From a checkpoint of a small transformer trained on Wikipedia.
Architecture: no position embeddings, biases, ALiBi.
MLP neurons of a small language model. Each row is named by its layer, matrix (up: input weights; down: output weights) and neuron, and shows model dimensions 176-303. Each number is 128 + 32 x the weight over its row's rms, rounded and kept within 0 to 255. Numbers have three digits each.
After each neuron's rows, "fires after" lists the tokens most often just before its 100 highest values on Wikipedia text that the model never trained on.

L7.up3724:094142134138140162108115100137132050103127193180090152138118124098131132171120100131122156097217115111136145134118113126133206174105140125154102109090134144115085089160172172065098109141097139130125109121170167129139115105118081139124152125129190134137107098112094104095217133136112069154129149143113090081063124165169138184127062176112114130133086158144156123115122131130127141096162
L7.down3724:170122073082177130129153115112119131119170116122070152149115190117094126146079143141134154121154132164147064113196107154087140129146141155064129124121132126153123104162138109124156145182122123062122111161190130095152124119102100105135077140111162117153068051105085161096071130141116136225199189105121129149140164162167134181093150135120140085125116158186116170154135123167160134176123
fires after: " of", ",", " in", " the", " for"

L7.up2621:150120124053127145122164146069178077159125098129136116085074095120119108066140148122098109173145177168124124131201132137157114120123127124108116107127147144135100152125140130122100157139184177151086132127152133163116135115131098088134140113122127112138166130122099070120131127119147101082107172214138156131072141148118108122143110067137109118143128097089164078126117125174109102106099
L7.down2621:127096162155062078136163125179115181151161166109095097119119196170168145170140155145112193119157130131096028108158154144195149145152153097117082150139131141126112096129109081160130129159094141145149095062182166166119152128149220141112122132078121129160105114132131127110125165179138161118123148131118104151169171047122111160100131139130159112154157163144099119122178117120149103123124
fires after: " |", ",", " ", " (", " and"

L7.up722:147146177083096072136128162104164036119116124173160148152144098162152150124118134078119116145153126087170128098121123124112144173167188159096133136091120107125109108055107142120104192097136122199102140111080072142096154117158109122123151100125151140157173096150119094127109121118180056078173118172179121153036171112116105110153097109152167130148106113040151086124184164143143088126138
L7.down722:150134148121102103153119129129122155127122125177120112142159153150153115128128126165133114161141153153080189129111164132103149124112181093119081135134105113125116126166156125103140092128056133046091106118114111119126109144166138132148133109162084089160111168221140133083094160145130081084147138128195159163058099127127113176144103186104093148114150117163128109092065119142098111123105
fires after: "|", " "

L7.up4378:111150131121101144130180091160239145186127076103077136150126146185120143135129136108148075136124130178092159103122101234123086085166087111196152134104098088115180100111110099142146065072246128117111132168121091132123139182073105109107141129080139186131204174110039108135138099153082122030070112144156082091134081161119131217144106151118090115105105149120146080121139086126136131082135
L7.down4378:143131146188102147151177116205151109185142167185090096166122105109121117137063151136125112208114130178117155153118207130191171140160135120165126105185109039109126145110118146112137154117138162092109142124069132125109155177069104104129118143128105084128120140075150111205140148115096086186073115116097174111138169072147073098131125154096118141126115133106113076147102168126133138101079
fires after: ";", ".", " ", " that", " |", " ===\n"

L7.up5074:136132155155144131164112144117150083162133138123146154192119108154152130133107137151125082115101152111124175106085098114110112115112151087096132177086137131103102158092066134157153145128175143085128143083125115058066135203122144128157146113127177131147152145140146091097101128157174139074117094111161165169117136173138129157152151095161113144133161163054175193090151099099181082166162
L7.down5074:134144116108176082177145093076103163181102087173129156136081093109139141124182096106118122161150126138183181143133128104111139152168147140111100104121112089113092152096099148151070185097110084113170129090151164143132145157159107118145101073086085130103146096194138152132119149140119110021123103115132144142073154141130107160195092078125108139134147121133118089110135102155113145171100
fires after: " ", "|", "\n", "-", " |\n", ":"

L7.up4826:107096123133097167160199099080130169158163108122206157187127075153171121101187146159082100131109152076148201159137167189112156089136081141167157141100187125114128078209070147085137176133168182106138118125094088111084104128156169117178161133131181133148140153093111137122097115152127159106132152170146111150126106153076142123150134132113118093146156156154090132139155174125146148059163
L7.down4826:087132093146122141133118159099098150143120100168097188129098171143166062162206141114131119142111092151133119064119148142164103103100114144169066168106128056142093055050102176069131091129107105119133116128071115101082188170122185137125124124127107126147131117105145154103176093112143192121109162173075143136143124167078092084126162123078166138124073127163101139114142145142151118186075
fires after: " |", "==", "-", "|"

L7.up2922:159081134129159157076121090132097141107123136143100109126129146146070130088132097182100115155141153132072115153156199190145133177137098188149138139161161081172140126095112162135142159081135118170103145101052048123082187106096138177121104103131105114030142162099104111088148162136127105160120062098126117132115104104138097195109166134162138134178133136130099114144077135142122050154112
L7.down2922:138136164107164139138090152123141146098095101148141045141180123089151157120147171115121122105049117093233160153166114081083116076093124137146082097152105192133159095183110168153076111119119071159138176092163106120161071148178134104127131128130144115052158141112129166158124107099114145141159157110069149095138089137098110122145173119111121149141133121126050135170116114166142149137088
fires after: " the", " in", " The", " In"

L7.up1965:195145117166144129088126117093101094086158114131098108094132144132130129136140080077122118154183154106181120126060146087165145136116070152110046187135212106087121111121120155141120206111115099095174151075116106180123107107130143119148144092109124100099129142114112097119131100125200153141128108195128102159129093164230164174085116131133114108096163164089139133156141127148140126062123
L7.down1965:101174100155135118131118103169119111090133132139132113110092150118074129101148116147134136128103120145147132110136104156142136115114152094088097127084135119095160114118103122142212233152131156101155163150180040081123172160128164109070102181111122128116111161086081137129121063133056172131142154086161119126143161137110126132133115115070105119110137172148108092073179080114135156152139
fires after: " the", " in"

L7.up5156:080099108142140118112160137149122138144169092177111143181127135129131098201142079164154128130132163115117147142099134096177196093152139130099100122128110120186111126133092127146082146140069119086120119099113118080035068141083119087116202136132126129093134162134064123131111135103185079157080104073198122151138109142085120174155140122071100102160156144109098157120117151132093163064164
L7.down5156:136143138117129134095146098102083112141150150121129166155163200147197120167140121152125150150177169110115127095122132117191117121125105162077110113113130080115143175115113109112123091151133159144096126117138096132137129103178151141129206167135070106133103084123147120124113150109116151073128116051120123148147189082128105135119116111125137102161089110132105145161151138156118103119168
fires after: " the", " a", "The", " The"

L7.up1945:142110120120143107058128153078128111103161141124092162133112134158111133071079072145096077149183138148131152160115159178142144130131074151179102142121167106142177117163099126114153154103099134166103133108122132146108145163118121176157091113112146123081130085132086066130150159182112107123115108151115052115109101105221132121139067152156150074138090186126138165176114086114159159138155
L7.down1945:128107100145136087085149159124125116169145134100114163132134107110096148068165107201190142085110123054147125114154117181124087153165175067076150136114143130118108140143151113078141157146109145182088140129117144086158091151090119126136144158150064205161116120102132139070100124138138091134148153113114140177171128113120107092106082141093123103143198116136154158100132116135129157138145
fires after: " in", " In", "In", " St", " the"

L7.up5241:120123142096075107045139037094123157123102094147089137124131110184164166128107140134124122169159135146129165126144157097176074103170123089145137073107085121141104142177148128102171156114116114155085147057066154090113165117147073141131160076176130107171157112093149054147125092145155151023120131143105117099103086138175099105140093139124122153134145108089096178090102159175096130156162
L7.down5241:109122103096091112129123118111158180086133131168066120071087132198144153212118147072102105119110133079168166074063098116115161126074104162100119129108088189077148119113123066135173178126114136107115103121147109137148177142131137076127237111147096107129149074131169163144102127094161140092133071094123142150148115091152122043104173162136164132151150105156162157094122138139144068135140
fires after: " |", " W", " "

L7.up4774:118083118143104141090122128156168124103147131146140179138136082113142145077183095116136144133159134113097136119144133106156181125138121133083104136104121107167137154186106131094130218130115158159132131119118108104070107143154118109105135111163097212131133107136095141137118107098105064105145096094157145163075084109113087147126117093161130142162173206073132144109089245125100098142132
L7.down4774:180136106138118118134138179150088092102107091164172142136098146122165128170068155127102108114147151063163100063115121106151135079111091159098123128108122092061171109142068144089165189110123145138089169180141151109116089151125114122108097146141129159109151141141148148148138164106138129142143168123157054108122159096158115087119122110185111154097083145196095120124163111133121170158149
fires after: " the", " The", "The", " "

L7.up3850:104103141150122139147208073107114126114178121161118209142116109105105160101198117161131140144114074099096143147172101065128127171107139146111095064139200189149126156117099121148164148098126121089083110093096117111136134081128157122160131110147168177097154126110119095125119095148147115127176110079134120118153136135166102186148088125176124148120144160128108128109116150077116088124089
L7.down3850:138108043090135168111114113120082134103143130081116139128076153128154124125116115132092199123137112146120095073051122146118130114108166110152089147144127103131167134124172064120114165169134147064119159174141047110154124153157104115070124106154132143116080135140076123070156117133107175142091093145111132080131122157152080130112163159093151113117162153122193125118153128152055139141126
fires after: " the"

L7.up514:071096163127119147107112134148174104130199090126095147171112123129129087161112122173120065145165116161100186118104098125117136168120112102143164125180090200093155127042135171163141118086153121104105081136191147082108122172169161095118083097100165149154161173174119119107134124215096134088069085123185139118052162189097116148186079095098121058145115178107124076217118067104114126134176
L7.down514:082121176133120135085129057182126074065156087118107109124147108134089131135149127102106074101143146165119129184121105191135086160138139114183112158131137194107132192122169134106125101067112144147143133116157081131089160142127091061148180090067112129091175114099099123065201153192091188118179142108108132105146118132131105146176137183127115125060086122135124128120130085082168105134132
fires after: " |", " ", " —", "0"

L7.up3716:154175122125112138124164068163107149102136156157132132165166159171123080135116104060121065112155148105156117106155188109145154133107175122142131109130090128182061184179162168164120151125170130067149166096141179117103096102052111143122169126173138162115149135158097148079085112114190151111163181154138040159147150163143110077118116153128100103098166126138101097151156114121119101127126
L7.down3716:070171168118151119150151094176159166145143129104121131103122118120132137118146133138123068191164099121098163152112079124104119104167099114137136109243084136151114130068151130103112118063102122102126155087095126124116154125190101131121164127063181095089126119160163160193107166133094158052143090132155147168121165107173117140215058133113162124154113121121162114134121133119131155148177
fires after: " ", " |", ";", " Candidate", "3", "2"

L7.up4253:188155103076156141075180112129148148158189128134086150115127144106046085111127139112169097139136113118150178159174156138140067097185181121106138136187099111108157162104152190139112069116137082143098124117097146161100143110103140152098121098166138133112149141156131126119125055109112077137104111104122148150080102110118148149161119169095146040134154127116100061199108200139115187107134
L7.down4253:126054102136134167107119156104127207159100211163063153092133137114143102139047171123087110094112158175151105139117157087196090099075109104141087145169101125180149144087090125150101133129147140100104110144164128131137129114119148127187130092122140086124091123115137104112095095175171113126126109167140125128135183131150117107120074113126201099096125070136103114143163130150117142138108
fires after: " the", " as", " a", " and", " The"

L7.up3431:137120141105123126166133085163125134126135122127138127143176139178132150084182166089052120166181139103117125105134130121104219126098078199074087091158119125086174165168074100107118188141186151052123147143101123129142100138116166149133176121171116176179084146118100113125170139170150174076183198204179142141139084145084125079137095084147122109073126112135053146109157168077164094122163
L7.down3431:113096159142149115108134163131103149122154155113166137109139150163131168195105114173114059140071146135137129113153161065079134188161118044130100185101151157128079109127086120176168136107130134125111103122127134153113133083184112133124120169009108085098144058118121198139128187168114112109186145084147115135172159131101128169157177110147107141202097164144177147082171129132140105119083
fires after: " |", "|", "1"

L7.up5197:104141111105156114080119152085152078161119131105149148183119081135118116120117142087132106154174150143152141128096177168198118125116108167091098161024135056150141106150173152101113207110150147132091186147129065146071224091098090147150109175186157110168197184170149113123155114087163127137146102167057145095083119138103145075158081113074145164160124099157125084142113133097119130083140
L7.down5197:130133178115097159133124117108152097118134140168104171120165102141065130151147112139154110140117085154112171164135143094137124067125153112133094148142122126201097081136078151090112112119134104090111127145108105166188095117092121048141079197155104109123068113131094141109117137130128135089138104209139119108151192124153149156153185179139152113165159052118105142082142104126159157137102
fires after: " ", " on", " in"

L7.up1394:098119151151152084132092115103111102136158135132095145145096124149166135209134100151138144165087135111099117129115149113089122089181198119157168066190116134179085159183114181128127105105172140147099124148087095052121114130179139131164123127118100119135149136138133117101106122158087171099135097113089157106146122135143111036156108086129104187146103152083095144154135087120115140107117
L7.down1394:090114130169137107127101096103105148088163150152097121067078121114191147104111152110143130109125144118116090136118139156116163128072183078158092105152055186138148086147138118111125140132158145168132070163125166112144124098148106177134112109121117045145153113111167095140119175109067130102097134100110158127147115162131181092171068105092122153109073124123122105160115116154126030130088
fires after: " |", " Set", " qualified"

L7.up1317:135153128132146111090109120122155112117088169115108156156174113121085147137097087119164145153125165123142155091105127124174073137115132132107100107122119085110144125138149162093153120120142098105082130078134139120114139146087110125124151141151114103098132105203075158052130131129135137124126111142136095079072024149178116126163086080129110154167106188080188133095157152171123107058106
L7.down1317:088119152107137084117176109172141135144156194158090152160092096118138082095139097194098122082089166095183117152133149144155102128119133116111166122128122143137099120062096117115105172159102126117203170136113093177124097140148176160138168166119070141112127133100134113185116138093190176147112096093063133128132150107142055104148156129153225107132225115132094119181146156135142091125194
fires after: " of", " for", " in", " and", ","

L7.up5269:160054128158136120085116134103112109116188197128148170132119102142149063089135137142147122173143128129098149104207113166136142088147168175141098162121094076172130143090069092125160179123091123080089140093091065088072082161144089123125101052147170181102161178062141099160103138108159151128129160122142123164005118154145127149149079085161124127158140145092106159138163138112142090113128
L7.down5269:157136124071123123104093129164102109118108108169086132066094160105144114166100139119097103140152136160091120157065186149168100152126137107133150131162044058128075162063111153065138201109099106134084128120114096188076134134112096162100094137153134139141082136107098088139036140112120170100094121114105137127166149149102087111175166134096121104151094149156162076138185105127105140163162
fires after: " the", " The", "The", " this"

L7.up1106:115147145136126129093095201153145056134108171133102173135143109143074158134103137165085111139133135057078143120160169126139114102131088163162113193076149078155102137095178112132159149104134128123099101106095163130094114113196131139153131067180113100046170082126072114124107176137143149116156151117134167117128094126098121170132117118111122155170121115125095119132093116171160170110171
L7.down1106:124089129088117080131088080126111069097175124136067114139132184161144118115130092113091140193149150091109042040187155129124152159118102178166120158109147149130085114055116168139202075182080137142167125120156118106090142123131133132114107136075095048056127136126114161126103140087137127159127114118117120118137173159141129134087148127109111188115112110106156095100121091174131139116151
fires after: " the", " The", "===", "The"

L7.up2324:172130140141103080085139135098067066201127101128162142069102091173066103117107140114125074118069159166114144100084198141109158157165089114180156120123132075187083135164138150106094140116094117134113107114146156114096139141119085167178144060141133111095100100122156075116067170098105068078168154187125099118139135095166085131135149140148125110099101129094083167191196162141117131181187
L7.down2324:157108110127109164137181102155090164131095140153175130111152112135115134147135123204130109133105107161160112157178143099076044131068122085159172142119138090151156214124107122150104119098133126106176145098109080101138136055087089152107077103080084119189127150164128130113166107122101090095149094178067133115053117128132126141105084189183146138126127186162061141192137131099076147166060
fires after: " the", " September", " age", ".", " Al", " at"

L7.up1628:077099167092084128142150108134146129161200112164066134123129133161090089104094123151142081114102170111166150102071139114103181131099124170104129108155144115118091185038111140144110114139171162163117137117169155060094135157129136096150160107157153100100125180096131078119167142155141116088087134178150080155148153109137122136108109174125109114138128134134147097162217113110123185153120
L7.down1628:124110101110141161168109134126120147142199142193151147123152146133111037084145112171104115180060138130131156118148126063077129153121134168150103136143105197112192109069151088112168155150174154170185203148117106129134127128149133112103089182123103082188094101128116130101086070154101092133159106118150143094134201100128144129169097113132169141102160103128124125102131137132127157109100
fires after: " |", "|", " ", " v"

L7.up2080:127122128131158146096097141095102118118118145129083169147137149159110111122153082140117110127162136171089136147149163129156107165185122087139134130128119158118113187137117147021136088101211133151143068098144166116146152164130132152139054083125118133127114181110139106137138102211111133146130090120112101102124128150251122141112150184191134155109110108146097116158128122150132125127132
L7.down2080:170114143129139187135149162067136192052116111118137142080155138124150149132144131131138113203115117074127176173095119129069129118110087127143096183103188165064170124115108109139126078087092134113100109108114141069188085085176131138119121117125172175149133095135157137214209136115133144122146162183134096131121121162222096096184129137123129126179091104209098130131107138189130125152119
fires after: " the", "-", " The", " |", " by", " produced"

L7.up1431:077159110084149156075133144155146111116074092100123149092138147150120138111148103133103147146148199138167138127175137110126155134136091148178080135115128136164074098187122147152116132108113133120183075144153134172143148124075116160119178108113151121114116155116129141175136134153140118111144125141132113081119185163106159150118140181152104071168160147112150104109117125145149145107144
L7.down1431:089168135127202148158190132194117158125140186139123079117101220094115103106138151192105167105133113150073117096081146166138104096098077134094129104150112103122118107097102174124147092185160160141122112116110107159113128156161064144141162142119157130146131138146184167179130204105092099087113107125168161169201157119115124110069097096079154126148176137126156116126139123164147072119203
fires after: " of", " the", " and", " (", ","

L7.up2652:151208130105088155178128163176203149157063109122143105079151156135143115130157105098133097131158207149107168154194106115094172130168108099130143117139158118134086104098125108155203068121163166084130108179139076165148145104134080119116091115083124133102129079099121143140137152171125105116123162165125095099153174097072095110139129146139121080153125115125167111121153122101161167137101
L7.down2652:166113164135144128175120107096143125119127109151119132124110148079133118145121161147182162094119112131163156134066099097133135140107139198155123082077120074115158102115102129101080097152156124108084141109116145124118104126116173120155124144146106112144144109188127086132107121142099102112125060174153163107096110140126151144164201111134172158182088149109131116184177078181130120100077
fires after: " ", " |", " (", ",", " forced", " ordered"

L7.up4979:149124190171138108136161099069173149146079103196099142166076066184145152113088121185090110167135137107119130159147165164156141120150157129175114155128103138131120150089146113100166169128147132150101145124091090085098135070104173184127121084119155158162179148151121086110114162199123161097122123198138169121107091168104137050163118147142103158119122127131114120093164062108157183119143
L7.down4979:138153187171106154128097092113151145117139130159191142151115044125162034083065159121133118078053129138159215120116174145157195125110159119109107129135166137170109103132119177133127133155109105135140146128091161175120118116153195129153118157147161142142142094127093123138109173087116123135085099110103107078075155076113137140185093114156130155151165178180163118117143137107139154186113
fires after: " |", ";", "er"

L7.up349:152112118051069089100107102126144110121181132130164164138168107129079127137122120159083115143113145133107143156109141114172113170220148105108117103101112136070130132137159146108167124133139139152180114159125162120161059188147131135127151118111133121127133094090131122064167142146132129137000178130185135103123122148163135135180165094147072140186097123168130117089082130139149140050136
L7.down349:147122116143120139115154172068132186117138128095140123034138176169096113118124140144132122173076136070127162137159093108103145112169104155167075174106166158158134146111127137134129122135175087140182140123176127144136073072112151156142147106109104093120122146094121119158105133085148112099181170144106192146127125177128118135189146122115154148160139120106141130155138155131154136099121
fires after: " |", " ", "-"

L7.up2259:144143145134119119097139133110179102146150069135156162091142103071103143094138088148083138144098119118109158174194177125131129150138115150109140119093112117147167096120114170101119133133143137160072084139142118137132158083139096117140123098173138125094085121082129136121097131117160150144135121112142104159041204105129157164153098134131090066146131110142104109120133123087172114108154
L7.down2259:161145123138142143108126160088116134118184121067110094132125148115150137105145181149108176142166155084145062078092161123146160179111100100058095128096071103100092126159126133110127131176127156104083156101184100153167123120175173139131145083141118083123145133196097124106168137145155188165112061105144167150072159127120122107114150139125063142148146116178151124110139159078136128120138
fires after: " the", " |", "The"

L7.up184:123093180148124108165162050083133066157118176156164134140156134156120155094177120158110093126124169119123116171141182146139178159099148155094087127165147131203114160133106145156095109130139138106144120147100129096084170015162105125173116060138159139124165186089142140145101134184187123116144114089115140090126078104139148109112147098130088157140127115134114155147117170109102151119145
L7.down184:067153157129149189181163060103182126122136100103120117128067126074194157128214138105073137152113107135174174114110149117103140092109216089154131092109123147141142131137159142085096115107113070139145169132115116141125118158119141141133108083117094094143182193154158167146078181102138110075148076072087127133125108124141133113199077133096158141170112155080158156145144148139135152154151
fires after: " |", ".", " MF", "="

L7.up3283:124141123049148073150113148118144150136096143068070148146169096153133078131144124189151050158152158119080216136112143145221086101177154112134155171146120133111165152118126184128164156120141087144090136134153177164166097141133139187165108162128114118136095149137165121091162066144115137031072107126126096139044129105113117096198120142159123099124126107117137133118174173117181118109109
L7.down3283:106151244200097112147096117082112138163130127093129138111118118124126098110155123156083086145156157077143191102114101127101115092193155138084070146125159114088076160135138137096103110087107119124191148166171151161152140141115135144139116102107137134110119141146112133107069153101103172108119095143162063135083207119105139169255165095143173136105129176094195135131135101189182099143125
fires after: "0", " |", " "

L7.up1913:160128174142136131122068133108200109098138080094144157095150127132084117147168101140089118147081100126100175125128174150123103075132127093096125152139104150121153163132135141107126108138139128150073076106154133153116144114099047099177108085124154178103078116184130100135158108144139089085105172129168178134110124144156127135144087235129109114180104104052139119142137117135144133117143
L7.down1913:154107133078110133133070139130097173169145078137094149103120086100136101079160117116088153144091138127146128139105147132156143129096184118149153058113146092164154114079134232124114134130129144083110121105074114151200144101151135116085125123082138096167154123123161023137188133090174138167111185143131099101085158067145096166157101176119161174145172131115114121142129103100144128101125
fires after: ",", " a", " km", " and"

L7.up3811:124119155111115089098130102114183060137150097151161086089156112129128130057091093139094093234152092076105174175125159130193111189126134137131107118057164111091140126106127099157133133124095109153126103160157145134102144114178066141207105143085127131109115142163092111111167138177117102109058148122185155124064173124109172107150112102121088171144099163146132091125152050137117128149194
L7.down3811:092113105181125143164177113160127161156136147076134120161105156157090154135151114110093128131138095110137148140144167110109104232153121119211124099148137149138135222179126129090145127149158145106137148134091092070060124159136120114074103174123172131166091172109099094102097079046147144113170116201091112141210126081172120140133137084088080114154145106180133112118155146116113143125082
fires after: " |", " of", ",", " track", " /", ":"

L7.up3619:132130164134109067128157142115148129149124118143176099159111123149109123210147125123133131184080141108126170161136134112145085112097115145172144091106124080120147148099163167162081168086126118109120122178128085099126112111190144150154156096105109124094138167094078066124194111120185056089118143136064088161116172111181118146153083150139151132145193137151129187127123187166099124180151
L7.down3619:152075147085116120176113107120112118124116127110077099103102160176130135162146097202103116123154077185093173140120121148153136178122149123115125163084086161151046249152177102148106145133112111182148070087123105105107105133146169108183149096099100160201130080192154130153163105125180151030108115105127170095123114084138085124139143090112133157114176078100161171105143112126165102113134
fires after: " in", " the", " |", " to", " own", " on"

L7.up472:172140152191135126093125160105165103101138149145065126119184123152136210147114128140138113200071112124081146114187170176092151105197099157085056177136142115158114118138101129152103103087112081117068164127073099156145094122128139119178116107179113125098139116134087113095124157140175045129102143098137096121117110143172096129127193111137105165146109109151073131153153181168160103125164
L7.down472:116128088136145068101117107196126156102158125086094125092125109119174121140087153113096116197163156076107134160151130131111174139105210210159142127161140118117100074086139167168086092131119097141113128105129176098148126140150085149106122148133164093156127136095096112088159164126048117081159101125103067129074151116177189113147166146083176124154102171149110082117164147145142100107117
fires after: " +", " the", " -", " |", " The", " Submission"

L7.up1921:178074126139106163101127132101179150107098092120085201163149095193155145140121117082138080152115255154112115098168108158113040131138128109154123099130123131120080129099117123081125147109156111137112113180153125178162113151139096212065061115103113075147122105114107096116122089102159159087102189137049149184194119126090108110088128102163094152099159106142127116123097122126131139114167
L7.down1921:197149137149093118107167124110087107163118162033150137163098167165110108120083116146123122133111118174079115181136086116149109104135126160128108089149092195122194120163116153165150157165207112088181083104184152119131096135083114064122173167129125122109143186150107126115133078126126136100130097084071138131137153111089086179159195119150122069182083089146082168115153121116116150107137
fires after: " ", " |", " —"

L7.up4510:162123146084075144099192160108158070147085129127070114139101071137107131085104139181070136181184116087106160089130131097154098143124200165134146104064103086141132177113172139101113174111131137095106152135139120093139109133173061128135136099104129144112128090127132065133147123111160049093109137145098157127085122112165113100175110114183121091145078121125123138153113125204149122093113
L7.down4510:164174063149129144135105150189104121147139111157133143137077170121162122111062154093100125127139140094149145115163123091125153134130147129128092128111144117120186113133084137153151201119130138109196114139111098128052106126122115091092064136135083147139114156148123113097055129084181168066123162117148088122143152030139132149161054182140124045136139097176175069111158147116074099168120
fires after: " ", " |", ";", " ("

L7.up2899:124130158153141142130182146118149096121140059114162216187145074145131075096141112156128120134123105143128199126144189084106125109191179175090106128065144164106101145117118117127079190107164153102080061149156112181084137209172151143158103123164131178133188125190125095104126157183146084138116137129186122125078078150149143153188094094116087121104135114134138138149113136098132149098161
L7.down2899:145141151113131127119088112069093122065128066098096174158145191129186170179120096120053141152097102153170141117150129098148121148060120116163131129115127159158106137094153080133107199129166160133101155091140120179122158125137052117095166151111170094174104088156083135111133144186062113083116112126150105167184131139138122145166141131133110156147149124073143082140177062077058141167086
fires after: " the", " (", " \"", " The", " |"

L7.up198:161092140106134168143095122149110111110095109091068092134145126164160144128081023124126121148176123111115145148098142125161152197145080139091137102108168121163124129171149145121161163090125156128150135101088133149149118115075082119100157090101084112139131095095069102094218097159146087074118191185051113050134116129215141109116128120180177109180116170091131085170165134075165105144122
L7.down198:128182178192124155153173100157171164170160169113174174110173135154128096139154141138144130139109134060081191121159109144089155089168087042056103153055112181106126158120130174089186090107176191059143148171119093097148164190186148138106073148109142136130082126184146165161105085118081141109171119084138126175115150071115157106192098123109139123114121094137116083117175143150154146121097
fires after: " |", " /", " in", " St"

L7.up5124:150118176142132150134193173120105053124119088083065202093128107173124104127071095117160051077093188073073193110097166142096142100149163086068140120108112123084083144100146110176134121117153183138147095155118144108101156149123133103125110098131119108149165102139138143091156162120129123090133102139171123185124146085182105068131159143128149118156124107128141104134153143133140057131140
L7.down5124:147121159145117114106090109121122142065123082109029193069127119136196157139121110157059093137097136109116133153109139138135113113170134152153035139130066147134099112155153069161104150053073084112132137165131194111146085126130144137113179114160132124143158119201145081095131090092098161113119183113165107082116156141118114156251146148154113185123153112140162090123150133092131189116097
fires after: " ", " born", ",", "born"

L7.up4534:081060120139146076161157156148125112150198177094084159110158124133128140109115074181110098174112154149132149133145121130223191104120106118076140119100155128145109126124053148177090174121167124098100072162139124128142092162169057111132157080129129195046094139202126106155154133170163064123130093093156128146118112105206148141150141179103072115110141147150091152194146129125149152104150
L7.down4534:108108109088113073082142100090107115088172189069069179150171194158161146108132077152125139159172087188117084094077115141157171164134157099113126092136146140140059141115134122126117085115162114111064146101111108117090123103134118175118128096129074139128065134116124187138084160167173112099127105099198144181169166089132105165163191160132113131132171128134117130129186135132106145136154
fires after: " the"

L7.up5248:133169153096154146082075141154151114140133149150162139117106115114154172146138137224152129111115135147133184147168166095117121140156176190101147086166130068143108130107170172115105125138109143120115159175124106125157128151137131179146102121226109154109070145128123112107115166172099077118088116102124165103132139076111125175146089102104055124082090158116092112143086174154135108093103
L7.down5248:162134116160125119119116139107124179087098100084187097144094164213103138153127183108088130157112133109147089113142110114093125132141105138126126106115097120091093145152111157160149124134096147124161146102164193139190115074129141121146143171123148100159179126051126117153125068149185071119154112147121122172165154108075170183117146057062198124194185160113140121100114124137068126130125
fires after: " |", " =", " Hard", " -", " ", " —"

L7.up1020:136096141133102155097117170096109118096120139170156096124127087099084117177116096114059104082138159135090151121107161149122177200152113187149162127083167097181097106166109164120095147112107131134085114146107157145075165079120092161084103044117165118044114120125116152175138134110177098124141143077081123125128122125172107136170183076171119194137104123144118150092138091151114119146145
L7.down1020:170113123129153154144117072090121138094114058140138079160096162073072163187155143147156145073157133139151126202142119084072153098137159080131144175090114105139112103142131137160127105152130126107144107108116161131187146100160120147100159162118145117120125124134181192128104131077135129145150052118123101116075166135114143168130144138173090132147148064148115168125098130113123191169097
fires after: " the", " The"

L7.up2452:154125117075119103111152146063161078130192111184099174123121121139067124121126151115130142167134183134091132040186158110220119145145157110138123139106139094116118079134092111168107177111141086119130094117163094190158160152121182120128098138086082075127191105193140080109159072080140037121113105169158149090138077142135138173131132110119183158161130122139186075149109142160145109119168
L7.down2452:049118161115081162127045104108155089114156140126112118069108166165148123109140167152084131099115114151115093083185113134174132136085147094108127150136144072146154121103140156149137167097184117117122128071127111170151150112124133117089120157102115198144148134113136119100060107075103173131084184119109116118148194129067093138087138124148122114147128148162066102141133103154128094119165
fires after: " and", ",", " "